config.yaml
n_layer: 22
d_model: 384
n_head: 6
n_kv_head: 6
head_dim: 64
d_mlp: 1536
vocab_size: 3212
activation: "gelu"
norm: "layernorm"
norm_place: "pre"
norm_eps: 1e-05
positions: "learned"
qk_norm: false
attn_scale: 0.125
bias: "none"
tie_embeddings: true
parallel_block: false
init: "normal"
init_std_qkv: 0.0255
init_std_o: 0.00385
init_std_up: 0.0255
init_std_down: 0.00385
optimizer: "adamw"
lr: 0.00105
lr_mult_qkv: 0.7
beta1: 0.9
beta2: 0.95
lr_head: 0.00455
grad_clip: 2.0
warmup_steps: 554
schedule: "wsd"
decay_fraction: 0.293
decay_shape: "linear"
final_lr_fraction: 0.1
batch_tokens: 32768
seq_len: 1024
doc_mask: false
train_tokens: 321700000
steps: 9818
dataset: "wikipedia_en"
MLP neurons of a small language model. Each row is named by its layer, matrix (down: output weights) and neuron, and shows model dimensions 0-95. Each number is 128 + 24 x the weight over its row's rms, rounded and kept within 0 to 255.
A block is one neuron, or neurons of one layer that tend to fire together. After each block is what it responds to, as a language model described it from the Wikipedia text at the highest values.

L11.down184 [145 181 140 113 117 116 149 123 103  67 123 129 122  73 169 138 101 128 176 128 155 124 132 162 129  97 116 140 109 145 134 109 163 124 140 125 112 107 139 110 132 122 111 115 120 111 121 139 149 114 146 130  91 120 152 105  70 101  97 136 167 133 113 137 158 143 112 150 148 128 162 117 106 150 119 122 156  87 114 143  72 114 186 122 131 131 141 100 105 126 119 121 129  77 168 154]
L11.down455 [187 110 136 184 127 113 143 154 114 120 121 136 137  96  81 151 113 164 127 119 105 147 110 132 152 130 174 123 154 184  74 144 136  92 152 134 176  83 183 129 148 143 112 117 117 106  94 106 140 133 135 116 115 110  96 118 126  91 123 125  87 115 133 105 133 145 149 117 141 113 108 112  72 119 127 124 105  91 142 110 137 134 176 126 124 138 130 149 146 125  96 131 112  78 127 112]
L11.down638 [160  77 122 138 127 108 104  93 130 142 121 128 150 148 139 163 137 120 117 162  84 112 145 104 119 139 160 107 114 154 149 154 138 159 148 144 170 132 171 159 131 106 135 135 174 183 144 109 181  87  69 132 112 125 118 149  84 154 107 145 109 132 144 171 130 167 136 104  61 170 110 142  69 120 116 133  87 100 146 111 145 121 140 107 121 137 183 113  93 125 102 123 102 128 122 147]
L11.down870 [112 137 147 121 144 113 166 139 154 146 135 139 102  98 126 147  90 158 123 135 171 130 213 117 163 110 153 142 189  87 146 139 110 139 142 154 125 119 171 122 107 149 115 144 126 157 110 160 125 159 126 110 149 128 130 122 128  97 131 158 123 112 101 119 157 123 119 141 189 139 172 129 115 118 153 160  85  73 160 184 130 145 141 124 108 105 120 165  79 102 134 140  94 131 107 129]
L11.down1083 [105 133 164 107 148 138 124 107  96 146  96 129 133 124 146 147 167 114 120 135 139 141 118 148 162 127 147 127 147 125 104 128  84 132  73 126 134 129 116 144 144 116 120 116 120 116 113 103 120 121 100 150  88  90 147 127 134 133 152 114 112  66 125 144  91 167  95 118 156 163  83 132 118 123 109 171 143 115 146 153 115  91 113 158 122 171 131 163 146 138 125 129 177  80 130  79]
L11.down1134 [135 109 144 110 158 131 123 144 125 143 121 121  80 140 160 118 140 121  99 111 110 100  94 147 133 142 141 133 111 120 128 144 141 147 113 165 117 138 128 160 137 161 149 157 117 135 106 141 137 134 103 155 142 141 140 107 124  99 134 156 124 125 139 121 159 146 139 122 136 131 129 151 134 109 134 128 158 138 138  94 130 108 143 128  87 167 110 130 141 118 110 183 135 111  85 132]
L11.down1370 [110 115 134 114 147 165 144 101  95 135 112 121 150 120 120 148 127 163 133 131  96 170 121 140 137 145 123 123 123 139 102 110  98 139 110 136 164 123 127  58 149 166 106  90 120 126 143  45 174 164 156 107 132 155 159 148  95 118 134 135  89 149 100 145 162 186 122 136 146 117 167  93 131 107 172 138 133 160 123  87 129 138 156  79 108 116 112 130 151 116 174 204 115  78 101 161]
L11.down1403 [164 155 183 159 149 145 106 158  93 125  72 117 124 152  99 108 166 135 100 129 169 130 134 140 164 163 171 105 136  85  78 102 131 137 163  87 138 171 123 157 159 128 131 125 111 102 128 140 125 117 158 128 133  99  91  93 167 161 130 139 115 160 103 142 115 117  91 157 169 139 122 126 134 124 129 143 121 140 158  90 123 100 120 101 132 151 128 154  69 148 130 139 114 134 102 135]
Responds to: Connector after names or dates

L7.down537 [162 138 143 118 124 144 137 151 120  98 121 120 137 162  92 110 130 126 113 134 157 105 171 162 132 100 158 103 106 129  89 122 129 137  96 150 127 127 137 115 116 140 125 122 139  99 152  87 132 169 183 120 137 132 108  91 108  84 102 127 184 141 138 127 178 178 124 147 105 109 116 136  74 114 127 133 152  95 119 101 149 132  85 139 118 110  98 152 130  95 129 142 129 146 120 140]
Responds to: Table cell separators

L6.down420 [152 119 180  68 129 143 133 145 120  96 123 122 111  88 169 168 160  86 123  93 110 122  89 103 156 152 129  90 124 111 108 150 105  91  98 125 143 146 129 154 139 127 151 108  77 102 131 154 148 123 112  71 149 148 110 130 150 158  99  99 166 141 127 114 134 124 135 115 151 124 132  87 157  80 104 142 146 142  91 125 133 117 163 135 136 136 139 139  98 136  73 157 123 145 175  98]
L6.down633 [142 117 161  77 120 134 134 143 150 141  91 137 121 115 160 158 118 113 127  99 122  99 124 118 114 123 137 148 139 124 116 103 112 154 129 155  93 131 148  95 158 149 136  91 165 151 131 133 139 102 157 120 111 129 117 121 118 111 167 123 101 128 102 119 111 126 126 179 189 137 119  92 173 106 108 129 186  99 150 114 157 153  83 133 140 126 105 110 142 155  90  94  85 118 100 114]
L6.down934 [106 120 131  80 165 137 107  94 119 114  91 134  92 160 142 110 141 120 112 139 149 153  90  99 126 115 143 148 109 125 136 153 145 113 163 106  95  98 129 128 117 124 135 150 144 142 122 160  92 104  95 127 158 128 153 115  80 120 152 134 153 143 142 112 150 153  84 179 181 141 140 141 160 114 149 195 143  84 147 131 126 139 102 131 105 132 154 137 143 114 114 165  98 133 172 148]
L6.down967 [134 120 119 112 117 126 182 147 132  98 171 134  91 104  94 145  93 136 194 115 127 157  78 122 164 130 156 101 110 121 142 113 127 122 145 150 140 118 143  99 105 109 105  91  93 126 140 187 106 168 113  99 121 125 126 127 150 133 100 114 134 139 204 132 138 109 116 125 161 104 112 118 144 124 128 110 140 161 115 141 169 138 132 155 134  93 120  96 150 100 140 123 133 131 125 124]
L6.down1060 [134 138 126 138 111 108 128  97 135 104 119 130 120  60 128 128 135 157 151 119 116 123 121  74 121 125 163 121 143 135 131 164 101 126 109 140  87 131 123 135 121  81  96  95 172 131 149 146 117 140  93 118 119 102 116 154  96 137  94 122  84 102 119 159 151 103  89  90 142 117  89 105  90 132 181 123 132 155 118 124 149 187 135 164 124 119  99  80  86  94  93 142 144 126 136 134]
L6.down1117 [133 147 158 143 116 195 104 133 179  96 111 162 130 133 107 125 177 152 127 131 142 115 183 127 136 116 103  98 139  78 120 147 121 131 151 139  70 131 109  91 111 162 130 116 123 164 144 110 109 157 119 124 150 141 104 122 146 116 170 145  99 123 114 137 137 135 112 144 140 162  83 127 139 113 129 160 152 100 130 140 155 160 137 138 112 120 142 170 114 115 137 113  75 159 151 188]
L6.down1133 [139 128 100 105 111 124 171  95 133  53 130 134 107 121 123 116 107 161 124 111 111 136 108 109  80 125 124 102 129 118 129 141 112 112 144 131  84 112 123 119 130 127 103 128 115 160 121 104 109 116  73  94  94 119 130 127 106 124 103 124  85 129  93 126 150  71  84  91 145  99  73 106 126 130 142 131 161 167 117 137 137 154 108 143 153 108 140 111  96 144  99 148 134 159 128 126]
L6.down1494 [121 138 113  67  68 112 102 178 114 120 190 119 119 109  95 116  77 122 176 171 106 131 136 156 102 145 155 130 108 141 102 127 130  91 117 153 126 136 107 147 136  96 105 112 120 128  90 154 172 148 173 100 147 121 114 121 154 165 100 101 132 126 153 164 113 115 109 127 107 137 117 119 138 111 123 130 147 110 126 110  92  77 124 108 120 121 190 132 130 141 120 116 105 117 118 160]
Responds to: Infobox field-name words

L7.down1283 [109 118 147 147 110  99 158 136 113 114 143 125 117 106 152 158 162 148 165 109 132 113 135 121 123 107 153 104  77 142  99 106 139 119 124 118 125 154 160  88 148 126 112 133 119 190 173 133 121  81  71  74 146 123 121 152 116 141 108 156 166 108 143 111 143 111 113 133 159 161 103 114 157 117 128 162 129 155 136 204 152 135  86 140 164 128 112 117 148 162 151 103 153 119 124 131]
Responds to: Mid-word and phrase continuations

L6.down63 [103 141 168 125 147 158 149 146 142  98 145 145 115 138 172 125 163 115 111 132 109 124 111  72 117 129 131  84 165  85 136 162 142 138 117  78  85 154 129 103 128 123 142 128 121 191 126 101 125  89 105 122 124 120 119 115  88  97 120 113 119 116 131 167 104 109 105 116 138  90 115 151 137 104 136 163 154 165 160 126 171 142 123 161 129 116 116 151 137 124 113 111 123 134  95 132]
L6.down93 [103 132 163 123 145 153 147 155 141 101 129 129 138 121 172 112 152 117 123 156  75 134 106  88 110 114 149 100 152  83 139 166 157  99 119  92  89 158 113 105 139 127 139 125 136 179 129  84 127  92 120 124 120 123 117 121  85 103 102 123 119  96 117 161  99  81  89 106 134 100 107 138 159 105 162 174 143 117 149 136 166 152 121 160 143 121 117 153 123 118 127 102 128 150 103 126]
L6.down665 [115 145 159 145 155 145 145 155 159 119 149 169 135 122 179 116 159 121 109 158 100 126  94  95  92 136 144  87 136  89 142 141 124 121 130 102  93 153 136 120 132 136 130 119 144 174 133 104 125  96 117 129 126 120 125 136  87 100 128 102 125  92 134 176  99 100  93  93 137 105 126 136 134  89 141 162 159 146 168 128 180 137 116 179 123 125 111 145 157 118 122 114 118 138  96 123]
L6.down731 [103 130 166 134 166 141 138 139 159  94 135 159 116 152 170 108 163 130 137 148 130 118 130  99 117 117 146 105 158  75 153 159 142 141 123  79 104 138 123 125 131 144 128 115 131 177 125  85 126  80 108 128 135 121  99 119  79 114 104  97 121 117 124 132 110  84 117 111 162  92 131 151 145 106 138 163 139 153 160 112 181 143 125 175 110 122 107 160 118 108 141  91 132 155 108 134]
L6.down745 [101 132 154 129 157 146 144 143 140 109 170 134 127 117 182 106 172 128 116 157  99 125 116 109 104 132 145 109 150  95 141 155 139 122 133  91  82 154 111 107 128 133 138 115 131 162 133  98 139  95 123 150 103  95 121 119  73  90 114 108 114 106 131 139  93  94  87 104 140  97 128 136 146 104 151 143 166 153 158 124 184 150 122 155 134 132 107 161 141 107 120  98 131 137  93 122]
L6.down865 [106 131 155 131 163 148 142 138 156 112 138 120 144 127 180 116 156 118 129 158  99 140  97 121 102 122 138  87 148  89 112 171 146 131 115  97  81 148 120  97 137 116 140 128 142 181 121  91 125 109 129 117 126 113 121 118  64 110  94 108 126  93 117 164 100  89  92 109 146 105 113 151 140 101 140 145 164 136 159 122 182 141 138 156 124 118 113 145 139 104 119 109 129 149  86 127]
L6.down962 [ 99 129 162 113 143 148 153 150 154 112 144 167 131 120 173 121 163 107 127 146  87 132 100 102 107 125 144  89 146  84 139 152 137 128 116  97  85 140 119 117 136 123 135 135 124 198 125  89 127  92 109 128 122 101 142 125  89  95  91 121 121  94 133 186 101 102 100  92 154  82 126 137 148  92 145 153 163 147 154 139 165 135 114 169 116 132 119 158 143 107 127 107 129 144  90 134]
L6.down975 [103 123 169 130 168 154 134 142 156 110 153 141 144 131 185  89 167 129 123 170  80 131 124 105 122 126 147  92 152  97 137 174 134 129 132 102 100 149 107 110 111 141 139 115 134 143 118 110 146 112 120 125 122 114 122 136  95  92 110  92 108 105 127 133 113  87  95  95 143 106 126 142 138  93 139 165 160 135 139 128 186 143 126 159 122 139 113 163 143 101 125  92 125 153 103 140]
Responds to: Split-word and script fragments

L11.down53 [159 130 117 118 181 102 134 145 122 120 115 126 143 142 139  94 131 138 132 127 117 140 133 137 142 117 114  75 130  96  80 113 160 139 128  95 119 161 112 130 127 124 115  99 141 161 121 114 131 152 133 139 134 145  79 122 150 151 104 110 160 108 142 128  93 129 148 132  88 108 185 123 126 144 163 168 153 136 106 139  95 113 144 142 104 155 111 151 107 129 128 150  99 139 152 126]
L11.down63 [122 169 103 124 125 103 121 125 153 106 156 135  55  77  95 172 103 127 139  98 170 128 100  91 123  82 142 131 130 130  96 157 160 142 155 137 112 122 112 152 116 125 113 134 148 124 137 175 113 176 103 102 120 106 128 115 139 148 145 134 131 126 154 121 143 105 167 123 129 141 140 128 111 162 134 104  83 136 165 101 145  80 162 125 127  93 146 130 115 142  93 155 107 147 103 145]
L11.down115 [133 128  77 157 160 124  92 118 115 116 140 126  83 148  73 116 145 123 123 110  96 117 121 140 164 109 150 125 140 117 101 103 127 103 117 112 162 125 128 119 138 138 124 103 126 138 106 122 110  99 125 115 106  97  97 114 105 120 131 166 126 117 167 126 126 159 103 180 151 142 124 118 151 162 138 159 143 133 150 109  97  85 177  97 130 147 174 149  85 137 113 122 114 108 151 151]
L11.down185 [129 113 142 122 161 101 131 125 116 166 138 141 130 119  93 116 108 126 153 140 143 116 133 122 138 156 168 153  74  98 126 142 139 143 113 145 136 139 123 117 133 107 136 113 126 138 150 130 102 172 102 141 142 135 131 132 124 142 145  94 134  99 144 111 144 131 197 108 110 137 157 142  71 188 161 161 140 126  98 155 108 152 135 139  82  97  96  92 126 154 155 147 123 156 133 133]
L11.down520 [147 138 163 141 136 106 137  80 139 126 125 128 102  68 169 165 143 142 107 111 156 124  76 137 137 150 140 106 130 168 155 147  85 149 112 116 150 122 129 168  95 101 195 124 123 138 115 148  79 147 127 151 134 178 123 116 173 136 163 108 132 152 128 114 179 115 165 147 172 120 141 157 139 124 118 146 144 143 108 137 128 171 127 130 119 140 101 111 161  96 131  93 120 115 115 141]
L11.down955 [119 144 122 127 119 138 134 137 104 130 148 133 145 173  54 111 161 134  90 105 106 140 118  81 124  84 116 127 120 132 132 117 117 115 129 135 157 111 166 129  76 163 144 133 117  95 146 154 106 179 146 137 131 141 178  96 131 135 110 116 151 147 133 118 126 129 167 114 125 140 135  92 114 164 151 164  81 105 128  71  99  92 112 130  79 135 143 123  99 107 118 147  91 126 161 140]
L11.down1149 [151 138 105 102  93 111 126 107 141 144 142 118 155 109 125 121 140 147 145  96 113 152  91 151  79 108 147 132 111 109 149 133 118 116 103 130 193 117 122 115  96  98 107 164 125 154 140 148 155 161 110 122  89 108 175  89 137 139 149 157  80 128  89 144 121 125 128 131  66 157  97 142 109  96 148 113 130 122 120 117 128 160 114 145 113 153 119 121 118 143 127 125 148 147 112  99]
L11.down1394 [176 140 128 116 137 103 102 144 102 156 121 121 110 126 131 122 160 172 121 152 137  89 151 101 116 149 133  94 107 133 124 133 128 143 148 121 167  82 167  87 115 141 124 125 152 145  86 145  98 135 129 152 134 160 130 132 137 140 132 127 166 161 127 143 108 151 124 116  88 141 118 142 106 135 136 159 135 151 140 112 120 127 143 154 162 102 178 118 116 110 172 116 180 148 127 149]
Responds to: Split word-fragment pieces

L7.down1216 [112 129 134 133 124 115 148 104 130 105 165 148 164 135 105 149 122 180 167 167 123 114 129 113 153 109 129 150 109 148 103 116 162 113 150 117 135 145 116 112  79 126 127  87  99 183 147 130 143 130 132 144 119 148 153 129 101 122 117 152 176  98 137 117 134 126  95 141 143 112 166 133 138 131 150 148 115 111 121 115  95 123 112 108 133 128 141 131 113 128 150 144 118 109 128 168]
Responds to: Post-name connector tokens

L11.down285 [123 114 137 142 138 148 113 126 153 141 125  20 144 121 134 136 114 151 117 123 140 125 114 147 124 129 142 103 126 113 180 135 115 112 166 112 108 130 122 104 125 139 113 111 123 131 139 136 107 135 127 125 130 138 110 118  98 138 148 134 102 139 156 138 136 140 120 117 142 141 123 153 158 120 145 135 130 124 152 123 171 128 132 146 110 137 121 136 117 103 120 151 126 144 129 160]
L11.down483 [ 99 187 178 133 165 131 110 107 163  87 155  81 106 158 134 144 135 142 153 144  96 123 170 105 160 141 137  97 165 120 144 143 101 162 120  94 176 124 164 152 109 173 119 153 164 168 134 113 157 127 105 132 116 130 130 177 141 104 116 140 142 111 130 150 168 150 125 135 153 134 115 149 113 109 130 137 156  94 181 143 138 141 130 154  96 117 127 161 145 114 114 132 116 158 105 145]
L11.down503 [111 177  99 141 121 167 141 141 137 108 141 114 118 115 152 188  95 123 126 154 131 112 136 159 138 154 131 156 102 137 118  87 121 128 121 137 171 126 162 135 135 186  90 138 126  95 104 147  89 132 136 132 135 141 125 131 129 139 162 146  72 155 111 101 173 132 115 138 139 123 107 104 137  85 143 103 125  97 146  64 121 156 115 127 111 127 163 121 156 137 162 123 132 136 100 164]
L11.down770 [124 150 177 125 118 156 100  72 158 124 156 101 155 138 138 129 117 155 123 161 111  95 153 123 103 131 150 124 122 117 109 117 114 150 126 113 152 156 171  89 136 176 116 157 126 126 116 100 142 117 109 160 122 121 115 168 108 150 157 109 104 132  82 150 122 144 129 133 117 143 119  84 134  98 134  94 104  93 113 102 117 112 100 149 103 148 155 167 146 118 124 101 114 129 144 156]
L11.down1052 [106 174 123 137 127 154 130 127 168 114 120 111 152 108 120  99 138 157 161 132 124 118 149 149 120 165 146 119 138 148 100 139 103 121 139 119 148 154 142 161  81 138 104 108 125 105 125 157 113 132 191 121 120 113 170 142 180  76 142  89 125 126 123 154 140 143 121 155 135 132 148 101  97  81 105 148 108 133 138 116 106  94 112 137 113  94 149 138 165 108 146 146  98 136 101 142]
L11.down1216 [ 58 153 172 124 134 122 142 115 163 126 105 134 145  84 146  85 139  83 196 172 134 162  99 161 175  91 116 141 119 125 135  77  89 175 149 150 113 138 140 101 116 158 127 121 123 153 151 105 156 141 138  88 118 156 104  82 141 176 131 127 103 156  89 132 121 125  85 127 147  77 124 176 110 115  99 103 103 119 133 124 107 157 154 103 119 154 137 132 124 140 130 110 122  93 103 117]
L11.down1357 [101 147 127 130 139 141 102 123 107 141  87 159 128 170 170 164 131 133 138 126 122 135 160 127  93 141 136 120  88 122  93  88 135 117  73 143 153 134 134 151 148 135 135 120 163 140 106 141 119  66 132 120 124 135 133 130 158 119 145 134 131 121 140 141 148 128  89 127 109 133 108 117 120 125 131 108 153 130 185 146 129 107 107 167  96 120 108 118 118 128 106 165 115 135 131 150]
L11.down1388 [137 145 109 103 131 150 112 128 137 135 128 133 110 161 155  93 133 154 108 160 111 111 153 145 113 134 117 123 133 154 141 120 117 113 123 153 151 129 155 164 127 144 127 141 132  97 143 138 102 126 149 153 141 143 153 145 140 132 207  96 126 145 118 118 193 157 129 127 136 111 100 106 164 113 165 122 112 100 153  98 143 106 105 123  96 147 116 135 125 158 122 142 131  96 124 193]
Responds to: Upcoming year/number slot